Weights of a small GPT-style language model, trained from scratch on English Wikipedia.
Size: 16 layers, width 160, vocabulary 2373.
Architecture: LayerNorm before each block, biases, attention and MLP in parallel.
MLP neurons of a small language model. Each row is named by its layer, matrix (up: input weights) and neuron, and shows model dimensions 16-79. Each number is 128 + 32 x the weight over its row's rms, rounded and kept within 0 to 255.
After each neuron's rows, "fires after" lists the tokens most often just before its 100 highest values on Wikipedia text that the model never trained on. A number after a token or word is its count.

L5.up457 [128 155  39  86 121 134 184 115  53 204 164  83  75 179 134 122 153 117 130 117 145 158 173 139 121 131 140 157  82 154 149  98 122 151 103 124 151 118 103  99 122 100  94 103 142 106 124 125 162 175 159  74 126 114 198 147 116 139  77 114 133 124 125 110]
fires after: " was" 30, " app" 11, " as" 10, " served" 6, " he" 6, " to" 5

L10.up38 [105 113 115  81 170 110 108 137 176 146 130  74  40 158 119 146 147 152 142 125 152 189 140  88 141  84 126 114  93 157 109  64 100 116 134  96 153  82 154 114  82 157 126 168 103 143 168 147 131  92 232 119  90 120 123 161  11 129 121 198 115 146 153 101]
fires after: " C" 23, " M" 14, "-" 8, " F" 5, " " 5

L13.up283 [123 131 167  92  73 145  86 124 153 192 112  61 147  91  84 211 173  93 147 145 142 124 168 101 145  98 182 135 122 138 175  96 149 122 109  84  86  68  85 109 142 113 131 135 127 145 125 111 153 115 135 191 187 142 212  79 130  65 125 142 154 113 139 103]
fires after: " C" 25, " F" 25, " f" 14, "-" 10, " G" 6

L3.up140 [100  74  75 141  97 141 176 102 139 149 120 124 112 153 113 116 110 174 121 138 118 148  64 154 189  52 177 202 167 124 109  98  52 122 128 137  61 149 121 126 114 135 123 125 134 132 134 134  96 109 115 163 150  99  75 104 123  88  88 159 162 137 132 126]
fires after: " 19" 27, "17" 7, "20" 7, "19" 6, "8" 5, " in" 4

L9.up21 [138 140 111 135 177 155 185  74  78  93 157 122 143 111  85 108 138 107 139  68 165 162 168 104 116 132 136 129  75 142 169 127 136 103  75 150 175 105 104  93 130 136 113 109 149 103 140  96 117 115 177 177 126 147 155 116 101 166 129 154  69 150  62  70]
fires after: " was" 25, " is" 17, " became" 8, " un" 7, " as" 7, " a" 5

L13.up583 [151 139  81  77 125 159 148  66 126 147 170  87  77 122  98  99 119 111 158 111 116 156 138 172 127 138 175  82  69 125 149 124 147 154 166  61 111  98  90 119 142  95 142 108 111  79 194 167  64 129 204 113  75  76 155  80  98  74 150  91 134 128 120 161]
fires after: " R" 31, " G" 11, " K" 8, " p" 8, " T" 8, " P" 8

L4.up578 [139 144 151 102  97 133 134 102 168 151 116 104  97 210 129 135 109  89 101 111 131 152 175 154  99 123 185 201  56  58 110 144 128 109 137 139 151  98 179 128 113 173 120  96 113 116 112  78 161 116 141 104  93 112 148 143  56 119  90 113  81  99 114 114]
fires after: "\n" 100

L13.up390 [135  95 120 111 111 146 155  79 144 213  97  85  96 185 126 123 134 120 108 121 191 138 178 141 103 117 106  57  76  98 131 131 124 109 180 125  97 183 155 157 107 139 125  96  87 125 129 119 182  61 118 156 118 129  84 175 105  86  76 159  74 138 134 133]
fires after: " g" 12, " l" 12, " h" 8, "h" 8, " H" 7, " L" 6

L2.up523 [169 201  74  59 155 181  95 122  96 150 118 100  75 121 119 120 102 123 134 113 125 123 169 106 132  96 155  64 108 119  98 139 113 157 119  53 143 126 121 112  87 122 167  93 153 108 124 111 162  16 145 122 120 132 156 113 126 119  71  99  58 153 181 154]
fires after: " T" 17, " M" 13, " D" 9, "-" 8, " (" 8

L11.up330 [158 101  98 150 172 156 104 139 104 147 161 129 158  97  82 180 101  83 161 105 181 175  59 163 159  92 103 102 105  68 115  68 119 119 139 109 168  70 130 100 125  94 132  92 141  75  94 131 102  50 197 127  96 139  69 142 115 166 146 153  65  95 125 136]
fires after: " M" 30, " m" 17, " H" 13, "M" 5, " h" 5, " f" 5

L13.up48 [134 135 104 127  89 144  53  90 147 113  96 137 105 111 165 113 185  74 141 208  84 154 228 147 193 177 122 164 145 127 164 146 130 147 148  29 104  87 164 136 135 176 130 130 123  63  52 124 149  93 131 175  95 127 148 141  95 126 109 124 118  99 140 141]
fires after: "-" 20, ";" 13, "en" 10, " Women" 7, " (" 5

L3.up391 [ 77 207 112 119 150 161 108 148 147  78 148  98 130 148 134 120  95 102 150 122 127 126 139 164 146 134 134  93 107  76  92 117 113 147 160  98  86  85 124 119  95 139 140 130  61 118 108 162 151  39 139  92 156 171 107 180 104 146 139 164  63 102 167 126]
fires after: "-" 22, "\n" 19, " (" 9, "(" 8, " T" 7, "/" 7

L10.up480 [164 132 119 147 130  76  98 158 146 116 108  81 152 101  74 123 150 118 105 149 165 134  78 113 173 113 192 170 135 136  68 109 144 139 137 142  40 121 103 119 114 174  91 101  97 126  60 123 143 120 150 133 122  53 132 139 105 113 168 106 117 136  78 120]
fires after: " N" 16, " F" 14, " M" 11, " is" 7, " C" 6, " E" 6

L13.up595 [134 117  75 127 123  77 149 163 140  72  77 108 150  87 117 127 196 115 153 152 116 186 189 132 109 218 136 116 120 143 148 128 134 174 160  28 145  84 118 115 133 175  87 134 134 112 164 192 132 124 118 136 161 124  95 128 107 148 107 125 130 114  53 152]
fires after: " P" 35, " N" 10, " M" 10, " p" 8, " O" 6

L10.up314 [190 121  87 127 152 145  69 137 153 128 105 118 147  89  72 145 146  89 107 125 169 127 125 118 159  95 114 128 140 127 125 142 150  83  82  76 135 150 150  73  66  76 132 131 106 113  41 133 191 123 185 120 134 123 110 125  71 140 184 159  96 153 132 112]
fires after: " T" 56, " t" 19, " M" 14

L13.up605 [ 39 134 138 102 146 122 133 112 169 128 114  65  96 186  44 158 108 104  77  98 129 121  94 113 145  79  88 119 109 106 101 126 112 123 156 135 117 171 138 150 122 137 118 109  76 100 145 140 168  68 102 184 207 144 145 130  74 160 116  89  88 107 148  78]
fires after: " B" 21, " F" 13, " C" 11, " v" 8, " f" 6, " b" 4

L2.up327 [117 150 176  92 162 135 163 105 167 133 141  21 104  94 128 167 137  93 168 146 141 122 137 187 140 115 147 114  64 130 164 130 110 182 159 118 165 108 133  79 133 127 152 152 103 102 117 100 186 151 125 163  92 165 124  88 132 103  98 182 122  70 125 108]
fires after: "\n" 49, "-" 12, " (" 10, " \"" 4, "–" 4

L3.up52 [142 134 152 121 134 146 104 101 166  88 180 121 126  93 160 168  90 160 140 122 196 190 146 120 154  81 136 135  51 106  99 131 124 165 132 104 124 116  93 162 132 124 114 155 107 136 128 108 174  86 134 140 153  39 148 152 119 134 128 164 133  53 190 131]
fires after: " (" 25, "-" 18, "\n" 11, " \"" 8, " M" 7, " m" 6

L4.up228 [155 132 117 132 120  77 131 126 135  80 151  90 107 174 133 114 148 113 119 155 180 161 195  93 105 142 180 124 178  84 125 108 126 206 194 117 141  84 110  82 119 133 102  59  72 126 109 122 192 118 113 207 146  82 130 134 117 123  96 142 105 107 135 115]
fires after: "\n" 68, " (" 28

L11.up274 [ 58 138  79 147 109 109 107 180 192  78 112 114  92 169 142 178 158 124 134 147 172  94 169 100 156  80 158 102  76 134  88 115 109 121 119 134 157 134 139 109 120 120 107 145 130 117 116 134 197  86 172 120 125 134 114 154 115 153  75 157  87 133 149 113]
fires after: " b" 21, " tra" 10, " Sm" 10, " B" 8, " ro" 7, " t" 6

L2.up508 [168 132 124 110 117 147  80 155  91 185 154  62  74 158 134 128  94 106 107  92 157 159 131 126 109 140 120 117  86  88 118 183  75 147 130  69 135  97 146  76 114 147 132 123 114 157  78 159 144  97 113  70 134 135 189 115 148 192  60 157 132 135 145 114]
fires after: ";" 14, " —;" 13, " D" 10, " E" 9, " T" 5, " M" 5

L2.up80 [105 190 137 107 102 112 132 164 133 177 145  66 128 189 129 126 181 128 139 158 157  93  86 124  85  97 133 115 117 115 119 170  99 196 120 115 140 104 158  90 122 192  58 184 118 117 130 162 150 193 142 173  46 118 168 122 117 127  63 134 110  50 101 108]
fires after: "\n" 37, "-" 9, " (" 8, " U" 4

L2.up562 [114 164 108 113 112 126  91 149 171 131 193  89 115 145 122 116 152  90 174 100 169 139 191 166 129 113 124 154 109  30 140 131  60 123 121 142 138  91 141  71 137 120 145 141 112  65  97 144 123  87 174 187  96 102 160 147 111 102 110 123 119 100 141 115]
fires after: " (" 32, "-" 24, "\n" 18, "–" 9

L13.up460 [135 141 139 118  85 205 130 106 167 160 120  76  85 130 104 154 148 114 193 151 132 158 176 153 111 144 110 134 143 132 123 190 138 112 130  69  57 135 122 166 117 103 176 128 118 137 144 120 141 104 107 115  96 162 136 129  98 101 146 121 111 127  83 144]
fires after: " L" 23, " K" 14, " R" 13, " H" 8, " S" 6

L13.up226 [148 111 128 125  89 181 175  80 167 117  98 126 158 174  94 137 133 167 106 189 132  90 126  98 126 111 146 171 163 110 129 109 117 107 151  43 136 153 189 150 141 138 132  64 106 154 125 141 128  87  95 178  83  93 130 174 119  90  92 140  73 166 134  59]
fires after: "20" 19, "19" 9, "F" 7, "E" 7, " 196" 6, "N" 6

L5.up287 [143  88  97 147 102 139 163 129 100 178 181 137 105  99 128  96 140 134 119 141 160 173 145 135 150 116 166 144 127  84  98 124  84 128 157 125 158 153 132 111 132 105  84 101 159 158  60 114 121 157 176 168  83  56 108 130  87 137 102 124 160 138 119  67]
fires after: " in" 19, " 19" 16, " 197" 11, " In" 11, " 194" 5

L10.up571 [ 99 111  97 129 188 111  94 104 166 101  93 104 105 120 113  70 148 153 149 163 114 204 202 191 165 218 123  65  79 126 126  80 168  78 164 123  94 122 101 201 136 117 101 140 134 113  93 142 116  66 112 119 145 107  97 109  83 146 108  95  88 116 116 142]
fires after: " L" 14, "S" 10, "H" 9, " Z" 9, " H" 7, "E" 7

L10.up611 [119 112 147 151 106  91 120  83 159 128 109 106  80 145 125 144 113 113 109 138 154 137  98 162 140 122 152 173  70  95 135 120 122 119 192 124  61 157 152 127 112  89 105 127 119 146 118 101 187  95  74 106 146 142 174 159 108 155  53 115  74 162 157 111]
fires after: " B" 22, " E" 11, " r" 10, " H" 7, " h" 5

L2.up115 [177 114 183 119 149 142 118 128 139 109 156 129  87 114  80 139 108 151 161  82 128 141 170 108 169 147 145 101  81  88  99  98 113 169 141 118  97  80 156 118 115 135 136 139 109 111  89  94  85  91 110 162 140  92 139 147  93 142 101 152  80  97 166 121]
fires after: "-" 14, " T" 10, " (" 10, "|" 10, " \"" 6, " arch" 6

L11.up94 [146 121 156  90 161 162  72 113 162 185 112 124  89 153  91 123 151 135 118 151 181 103 104  81 171 110 136 107 100 179 107 108  88  85 110 153 161 102 130 133 143  97  67 126  86  93 137  99  82 112 116 102  72 115 158 144  68 129 116 129  74 155 102 116]
fires after: " F" 23, " f" 18, " tr" 8, "é" 5, " C" 4

L3.up204 [128 172 130 126 183 112 100 176 147 126 111 101 124  24 114 132 128 116 142 123 166 117 147 171  99  98 127 151  95 131 112 151 122 221 148  43 116  73  92  62  63 136  76 133 100 100  89 136 164  52 126 166 128 120 174  67 109 116 108 178 119 138 116 138]
fires after: " T" 21, "S" 11, "-" 9, " S" 8, "M" 7, " M" 7

L2.up225 [101 204 111  93 152 134 101 107 141 152 124 130 146 109  94  97 123 151 152 118 171 135 120 142 104 120  86 151  86 177  90 162 128 196 125  95 162 119  97  89 121 128  79 165 119  96  70 119 123 143 135 145 108 119 137 133 137 153  95 151  66  49 107 142]
fires after: "\n" 28, " (" 25, "-" 19, " D" 5

L4.up611 [101 132 104  91 152  98 175 171 156 160 138  98  78 130 156 126 139 103 173  82 113 112 157 125 105  75 135 146 130 100 112 150 156 126 141 143 113  63 102 107 135 173  62 143  90 117 142 131 152  95 168  73 162 112 165 207 140 116 111 144  52  49  98  93]
fires after: "\n" 44, " W" 6, " to" 5, "F" 5

L10.up86 [150  65  94  78  42 123 149 136 163 122  93 129 161  95 156 111  99 140 188 163 146 198 155 115 121  73 119 150  44  56  76 130 117 163 101 138 134 141 112 103  48 133 137 141 113  99 106 183 119  68 172  87 113 125 180 142  72 189  66 109 116 129 120  89]
fires after: " H" 20, " K" 16, " h" 10, " B" 10, " wh" 8

L10.up581 [ 87 131  92 103 127 169  93  61 136 143  95  61 115 136  81 143 161 166 174 116 136 200 138 125 178 104  84 113  78 118 182 122 107 183  68  85  86 108 148 141 120  83 102 121 180 149 125 165 143  89 110 173 160 116 151 157  93 134 124 191 143 134  94 123]
fires after: " D" 14, " S" 13, " T" 12, " C" 12, " s" 9, " K" 7

L10.up218 [143 172 131  85 140 183  82 185 121 134 163 116 134 107 102 142 175 113  85 112 118 147 110  94 150 172 161 185 153  85 132 150 142 130 154 123 116  96 108  58 146  99 149 151 190 161 111 104 118 136 135 135 123  79 166 134 126 126 120 118 140  92 198  45]
fires after: " c" 14, " cons" 12, " acc" 12, " ex" 11, " av" 9, "c" 8

L10.up253 [239 131 115 130 132  87 108 107 129 148 129 120 105 159  88 201 163 132 125 152 100 163 130 185 138 102 124 107  96 101  97 114 107 185 131 151 143 138 176 141  96 119 102 153  73 100  93 144  80  93 121 139 130  77 108 142  84 137 114 159  87  79 176 164]
fires after: "\n" 38, " B" 8, " \"" 8, "A" 4, "-" 4, " sy" 4

L5.up313 [127 134  95 128 131 173 117 122 134 100 122  77 113 210 132 148 115  80 153 139 105  59 121 186 113  98 174  95 117 117 128 157 119 167 164 107  78 138 142  67 151 172 108 145  98 136 166 161 114 108 106 141 120 164 160 161 123 129 136 121  89  87  92 136]
fires after: "\n" 29, "ed" 12, "ing" 6, " at" 6, " end" 4

L3.up489 [150 116 123 123 184 139  92 143 146 148 105  78  76 132 125 153 131 153 123  69 180 140 163 155 114 146 125  80  73  87 123 149 161 124 132  40 113 144 118 111 135 111 116 141  91 130 109 106 159  79 137  85  84 101 170 113  76 152  99 123  79 152 134 167]
fires after: " T" 36, " D" 16, " M" 9, " L" 6, " A" 6, " d" 6

L2.up604 [171 109  94 124 150 137  98 152 158 147 160 136 102 131 111 136 148 133 156 127 147 176 118 155 103 125 173 121 141 107 165 103  97 216 216 137 155 136 135  93 131 154 118 106 164  93 116 106 142 134 116 185 112 121 114  93 131 118 131  84 139 114 156 131]
fires after: " (" 49, "\n" 11, " to" 5, "-" 4

L10.up590 [125  85  99 118 133 147 165 139 189 129 114 126 135 149  93 141 184 111  93 103 125 178 132 168 103 111 123 149 102  72  95  89 161 173  78 132 115 143 111  79  65 170 100 120 161  98  86  83 126 126 176 168 134 120 128 147  67 159  80 120  82 152 175 148]
fires after: " A" 40, "A" 13, " B" 12, " H" 8, " M" 6

L10.up364 [104 133  95 103 105 140  98 181 188  76 134  97 139 148 143 115 144  83 138 137 150 124 163 145 163 125 123 109 100  64 125 130 137 149 160  80 138 138 147  74 134 125  96 142 184 155 114 129 183 113 133 158 113 176  76 112 101 118 142 198 117  75 178 104]
fires after: " H" 23, "-" 15, " T" 10, " t" 6, " h" 6, " M" 5

L2.up534 [134 153 187  48 111 154 162  90 112 154 133 115  89 105 173 114 105  99  49 122 219 124 126 160  81  88 125  64  90 111 160 123 131 159 158 132 212 137 166 118  89 155  96 102 152 126 160 135 103 126 139 145  82  90 169 157 159 126  88 180 108  71  91 101]
fires after: " (" 53, " \"" 12, "\n" 6, "-" 4

L2.up453 [ 97 165 110  77 105 158 125  94  91 185 150  88 115 171 169 109 127  76 132 153 153 127 104 136 142 105 134 107  88 156 140 147 121 145 175  91 130 119 170  97 122 143 110  97 119  96 101 152 157 129 109 147 116 134 130 152 125 133  63 146 133  71 117 148]
fires after: "\n" 56, "-" 7

L5.up277 [111 100 111  59 110 134 128 173 128 103 141 158 143 236 137 160 117 122 157 130 113  66  81 183 136 194 159 119 123 108 144 138 126 168 152 105 142 138 176  60 105 182 160  97  91 117 137 147 158 104 118 122 127 142 178 136  99 115 100 123 136 103  79  81]
fires after: "\n" 24, "ed" 11, " did" 9, " had" 6

L13.up455 [147 118 104 152  77  97  92 104 119 128 134 100  21 159 109 172 168  93 161 159 139 155 159 173 126  90 142 165 107 128  82  72 142 171  78  84 103 118  99 120 123 181 135 157 162 114 136 186 122 119 153 142  74  90 158 126  88 145 112 169  96  98 138 114]
fires after: " C" 21, " a" 10, " T" 9, " M" 7, " " 6, " A" 5

L5.up259 [156 165 106 102 121 113 124 155  69 133 183  91  88 117 168  89 137 131 162 103 155 143 106 108 106 128 200 132 108  59 140 119 170 157 153 122 151 182  91  98 108 125 132 122 147 143  81  96  28 103 187 157  77 112 165 153 145 146  58 108  89  92 159  69]
fires after: " a" 25, " in" 17, " on" 12, "\n" 7, " was" 4, " the" 4

L13.up166 [ 61 104 109 122 137  85 101 125 132 113 108 104 115 114 129 143 152 107 112  87 191 163 157 154 118 110  95 114 127 137 124  88 169 170 201 118 148 128 147 137 132  80 160 125 139 139  74 133  97  51 114 193  91 128 126 157  23  79  91 209 147  94 107 110]
fires after: " in" 20, " the" 18, " of" 12, " at" 8, "|" 7, " S" 5

L2.up176 [134 151 114  80  97 147  64 146 171  75 165  88 119 156 121 142 152  97 117 101 113 119 112  97 105 129 196 142 125  86 137 183  83 126 120 132  93 111 162  92  83 147 149 138  92 122 126 108 152 101 126 134  98  77 125 157 109 138 129 120 102 121 160  72]
fires after: "\n" 19, " of" 10, " in" 7, " for" 5, " with" 5, "ed" 5

L10.up408 [162 172 125  99 143 141  57  44  92 127 154 170 140 129 133 119 185 121 174 151 120 138 154 188 103 112  91 170 154  97 132 117 100 149 138 120  63  66 134  86 132 116 105 139 120  65  85 124 112  81 166 179 100 116 172 130 130 115 185 101 108 141 159 132]
fires after: "-" 27, " (" 11, "p" 6, " \"" 5, " un" 5, " n" 4

L2.up572 [ 87 208 198  98 125 143 114 154 139 115 143 104 114 167 131 162 109 139 181 154 166 129 172 125 128 138 123 108 108  48 156 119 159 170 157 157 117 111  78 127 112  87 117 166 123 104 112 133 130  85  75 138 124 133 145 106 126 112  70 129 108  95 142  86]
fires after: " (" 33, "-" 30, " \"" 25, "–" 4

L13.up389 [111 123  97 111  71  79 121 187 135 118 124 145 113 134 102 147 122  81 125 195 106 129 171 155 125 121  78 117 123 197  98 142 148 175 126 115 111 125 172  74 100  90 134  80  84 112 140 177 183 120  97 126 135 143 164 143 104 113  83 172 129 136 112 119]
fires after: " T" 29, " K" 27, " B" 5

L2.up322 [190 170 131 114 141 145 125  75  96 133 161 114 108 151 109 110 151 127 122 181 156  91 155 164 119 132 110 163 125 154 119 131  71 146 173  65 152  68 173  97 107 145 119 136 118 108  85  96  70 147 164 158  83 120 110 147 120 167 115 149 147  83 104 135]
fires after: "-" 25, " (" 24, "\n" 16, "==" 15, " \"" 8, "===" 4

L10.up235 [111 160 134 136 130 139  39 115 116 101 164  96 104 188 122 218 224 125 123 135 145  80  89 109 114 116 148 177 141 139 129  96  99 152 128  93 106  96 121 106 145 112  57 136  98 167 153 138 129 140 114 165 126  92 175 128 135 128 105 132 101  98 157 102]
fires after: "oc" 19, " C" 16, " c" 9, "c" 8, "C" 5

L9.up625 [ 93 139 181  47 110 160  58 182 106 119 118  68  89 125  91 169 203 115  99 138 168 128 144 136 195  46 126 124 138 146  79  96 136 139 168  98 141 129 161  96 114  59 102 147  94 136 135 142 142 164 141 143  57 127 158 103 125 112  74 146 123 121 165 104]
fires after: "-" 45, " D" 7, " C" 6, "|" 4

L5.up290 [ 98 106 170  70 167 104 132  78 101 127 193  94 112 136 103 133 167 127 196 167 161 142 145 102  96 104 130  85 117 104 171 154 153 107 105 145  97 157 141 102  98 105  82  90 133 162  85  99 145 147 151 124 137  86 154 104 139 109 150 144  62 116  69 107]
fires after: " was" 18, " is" 12, " not" 10, " are" 9, " un" 9, " have" 6

L10.up24 [170 113  60  42 164  86 146 153 155 160 159  79 160 122  75 124  90 139  85 163 105 114 150  79 139  84 123 166 105  81  99 184 126 158  97  88 124 126  64  85 164 107 122 112 119 148 160 140 132 165 103  94 148 143 197 196 132 166  62 128 124 133  93  83]
fires after: " A" 19, " C" 14, " An" 9, " B" 5, " D" 5

L9.up142 [189 176  98  96 156 169 104  82 100 112 136 122 146 114 104 202 172 102 133 105 151 111 157 130 126 101 153 177  87  80  96 110 122  62 167 176  97 104 127 100  64 105 134  95 165 103 161 108 171  98 172 151 123  54 113 144 114 121  84 170 132  93 159 120]
fires after: "." 30, "\n" 23, " \"" 21

L13.up519 [ 79 115  66 108 159 147 138 156 148 125 105 104 152 175  75 215 128 115 151 148 106 176 166  82 101  68 118 141  77 121  99 124 132 100 111 140  72 152 106 110 108 128 113 115 164  96 141 169 104 101 107 100  97 120 125 141  80 146  88 183  67  89 101  98]
fires after: " A" 26, " C" 8, " he" 8, " B" 7, "a" 5, "T" 4

L11.up584 [147  68 128 151 128 128 139 128 150 169 121 109  84 183 122 138 147 113 170 169 131 129 141 172 158 142  91 136  69 130  37  85 131  61 149 112  91 168 167 129 102 128  81  90  77 157 140 117 151  59 162 104  97 139  87 130  59 171  79 163  86 177  93 188]
fires after: " H" 26, " h" 17, "h" 11, " B" 9, "H" 7, "op" 4

L13.up530 [ 84 167 169 111 134  75 117  98 132 176 102 126 131 167  83 170 106 174 152 114 114 158 128 150 168 109 171 113  76  77 131  96 119 111 184  57 112 118  71 122 117 132 109 106  91  95 152 132 176  87 140 124 144 136 125 118 120  73 137 103 156  69 130 153]
fires after: " B" 34, " C" 19, "B" 5, " G" 5

L4.up374 [131 129 112  74 119  87 166 112  75 163 126 109 147 155 136  74 162 107  88 120 160 141 152  75 159 120 161 138 124  56 132 128 137 129 139 115 161  88  99 123  97 173 107 127  95 133 167 106 152 123 121 110 122  98 171 120 125 140  91  95  87  69 116  86]
fires after: "\n" 100

L10.up575 [103 109 134 104 170 140  73 139 173 105 154 103 112 137  99 187  66 101 157 120 135 158 143 139 142 126 155 218  51 129  92 133 141 109 110 105 146 163 150  68 138 109 120 115 119 106 163  97 153  84 127 100 111 130 114 137  80 163  50 165  72  36 134 112]
fires after: " H" 40, " t" 15, " T" 9, " b" 8, " h" 7, " Gu" 4

L3.up572 [133 168  85 101 175 182  57  83 126  83 114 137 171 144 113 192 127 126 147 100 169 134 153 108 116 125 106 108  76 124 113 108 120 155 142 133 104 143 100  99  97  95 152 102 160 140  65  89 189  67  78 188 138 120  93 129 126 167 151 184 131 120 172 111]
fires after: "-" 29, " d" 23, " m" 13, " l" 11, "/" 5, " \"" 5

L8.up376 [110 117 146  75  80 116 111 129 151 184 141 111 145 102 126  91 128  78 108 122 155 186  97 126  97 105 172 160 102 125  99 153 102 160  89 132 123 128 197 185 151 135  94 109 163 174 100  68 127  72 140 143 111 108 114 147  80 108 120 122 146 127 118 156]
fires after: "\n" 70

L11.up42 [118 127 173 146 134 157  53 102 126  92 181 131 155 134 117 173 148 143 143 116 141 173 164 185 146 150 131 160  88  97 139  50 118 148 188  72 121 147 171 122 109  92  94 143 110  82  59  76 111 154 108 143 105  90  86 155  75 104 112 165 138  64  95 118]
fires after: "-" 24, "C" 11, " the" 10, "B" 8, " in" 4, " en" 4

L5.up264 [173 128 135 100 129 113 163  99 137 133  67  83 119  77 121 121 115 114 169 113 146 248 132 123 131 142 131 123 155 106 109  99 134 156 146 122 150 126 122  50 110 136 109 184 166 108  64 125  79  88 119 136 113 169 205 115 112 158  95 183  57  97 152 144]
fires after: " a" 35, " an" 10, " un" 7, " A" 6, "A" 5

L2.up550 [124 181 103  67 175 168  83 160 151  66 123 118  77 137 111 162 109 128 179 133 150 176 160 130 130 161  93 108 102 109 135 161 120 146 172 114 146  82 141  82 110 126 132 130 174 167 121 123 146 122 157 131  69 126 156 131 113 125 106 128  84  91 130 152]
fires after: "-" 25, " S" 12, " T" 12, " D" 8, " v" 7

L4.up144 [157 165 140 104 112 147  76 102 149 159 119 145 145 137 118 113 122  83 134 100 175 124 126  98 114 141 149 137 106 149 146  99 150 171 110 132 126 100 138 131 111  92 131 140 109  57  49 132  96  99 141 127  97  83 104 177 141 119 134 134 111 101 113 112]
fires after: "." 43, " ===" 21, "===" 18, "|---|---|---|---" 8, "|---|---" 4

L13.up618 [104 126 112  88 121  87 121 148 138 149 107 110 143 152 108 128 153 164  75 132 167 140 138  88  76 167 155 110  95 173 110  72 134 131 138 115  84  68 117  90  94 106 101 177 161  87 143 154 116 135 143 129 160  55 174 115  63 142 173  83  61 101  92 126]
fires after: " F" 22, " f" 13, " P" 11, " M" 7, " st" 5, " Ad" 4

L2.up66 [128 140 162 119 127 129  77 109 154 135 156  67 106 101 137 147 172 114 139 122 211 124 187 141 119 128 109 102 132 111 157 133  94 227 160 154 185 126  94 133 100 182 112 109 135 113 114 142 120 133 157 153 112 118 158  97 149 135  73 157 130  85 132 131]
fires after: " (" 40, "-" 21, " \"" 10

L8.up122 [ 93 155 122  83 101 129 106 131 181 140 146 110 139 157 117  74 122  83  87 127 187 150 127 123 114 109 172 167 126 131 120 136  88 123  98 110 114 115 199 181 125 154  86 136 127 207 129  72  92 140 127 150  88  95 104 176  85 145 124 109 124 113 101 150]
fires after: "\n" 49, "ing" 7, " in" 4

L5.up432 [116 114 151 119 105 150 146 120  53 153 114 136  91 118 154 159 125 114 128  89 150 172 158 174 131 176 143 145 172 126  91 118 107  65 151 115 145 100  78 141 127 129 110 106 202 179 100 139  61 108 166 106 106  56 137  86 118 153 114  88  63  98 140 109]
fires after: " a" 19, " was" 15, " s" 8, " \"" 6, " e" 4

L2.up438 [171 156 153  26 158  89  70  89 161  91 117 104  99 155 107 148 127 159 165 226 149 170 163 159 136 113 114 120  66  91 126 125 140 158 142 119 132 144 146 115 117  78 155 118 103  86 145 108 140  76  94  85 138 106 100  90  88 130  93 159 103 137 118 166]
fires after: "-" 38, " \"" 13, " (" 13, " S" 12, " d" 5, " M" 5

L2.up538 [130 163 113  77 152 180 125  93 180  96 111  65 104 151 129 124 111  96 142 167 119 152 138 122 148 124 172 125 156  75 156 139 158 156 190  75  62  77 170 111  94 122 106 157 154 106 117 125 116  77 146 125  88 112 164 129 148  94 166 141  41 104 124 187]
fires after: "-" 21, "/" 20, " (" 8, "(" 8, " T" 7, " \"" 6

L9.up351 [ 94 171 159  98 133 117 121 122 169 145  97 133 158 157 119  82 127 108  77 157 171 173 105 133 109 123 155 108 118 157 117 115  70 122  95 144 121  53 182 124 147 114  66 116 134 148  68 117 101 131 176 152  58 141 131 128 118 148 116 132 156 135 141 187]
fires after: "\n" 71, "ode" 6, "-" 4

L13.up303 [110 170 105  97 153  78  68 163 192  99 119 121 146 130  99 136 108 124  89 141 192 128 115  56 106 184 111 130 162 150  90 143  72 137 151 113 130  79 179  79 114 120 101 133 106  55 164 146 123  93 175 167 119 138 150 133 126  94 153 133 109 108  32  87]
fires after: " F" 15, " f" 12, "f" 8, " v" 7, " pr" 6, " exp" 5

L11.up587 [137 133  46 109 141  99  92 110 144 111 102  77 124 123  78 121 120 165 112 158 123 202 153 158 141 155 149 140  73 165 103  99 135 151 128 130 101 117  84  98  89 164 121  90 134 114 128  85 174  91 176  98 130  98 142 105 115 170  84 114  81  90  92  96]
fires after: " C" 28, " S" 15, " N" 12, " M" 6, "C" 6, " A" 4

L5.up509 [153 111 122 132 118 106 147 155 143 112 115 115 129 139 163 102 145 103 120  70 102 135 110  94 166 129 150 150 130  70 124  94 131 105 114 157 197 112 103 130  87 129 120 139 119 124 154 124  79  53 186 126  89 167 156  67 143 116 139 127  69 109 123  65]
fires after: "\n" 28, "′" 25, " a" 7, " hold" 4, " " 4

L5.up61 [156 159  84 144  94 145  74 130 113 152 111 130 174 134 143 131  93 119  94 120 159 119  96  66 151 159 110 137  53  82 103 110 125 185 195 103 173  99 133 110  84 131 135 109 132 104  90 108 122 104 157 107  82 151 117 130 134  95 104  94 107 146 123  77]
fires after: " ===" 37, "ased" 17, "===" 11, "==" 8, " ==" 7, ":" 6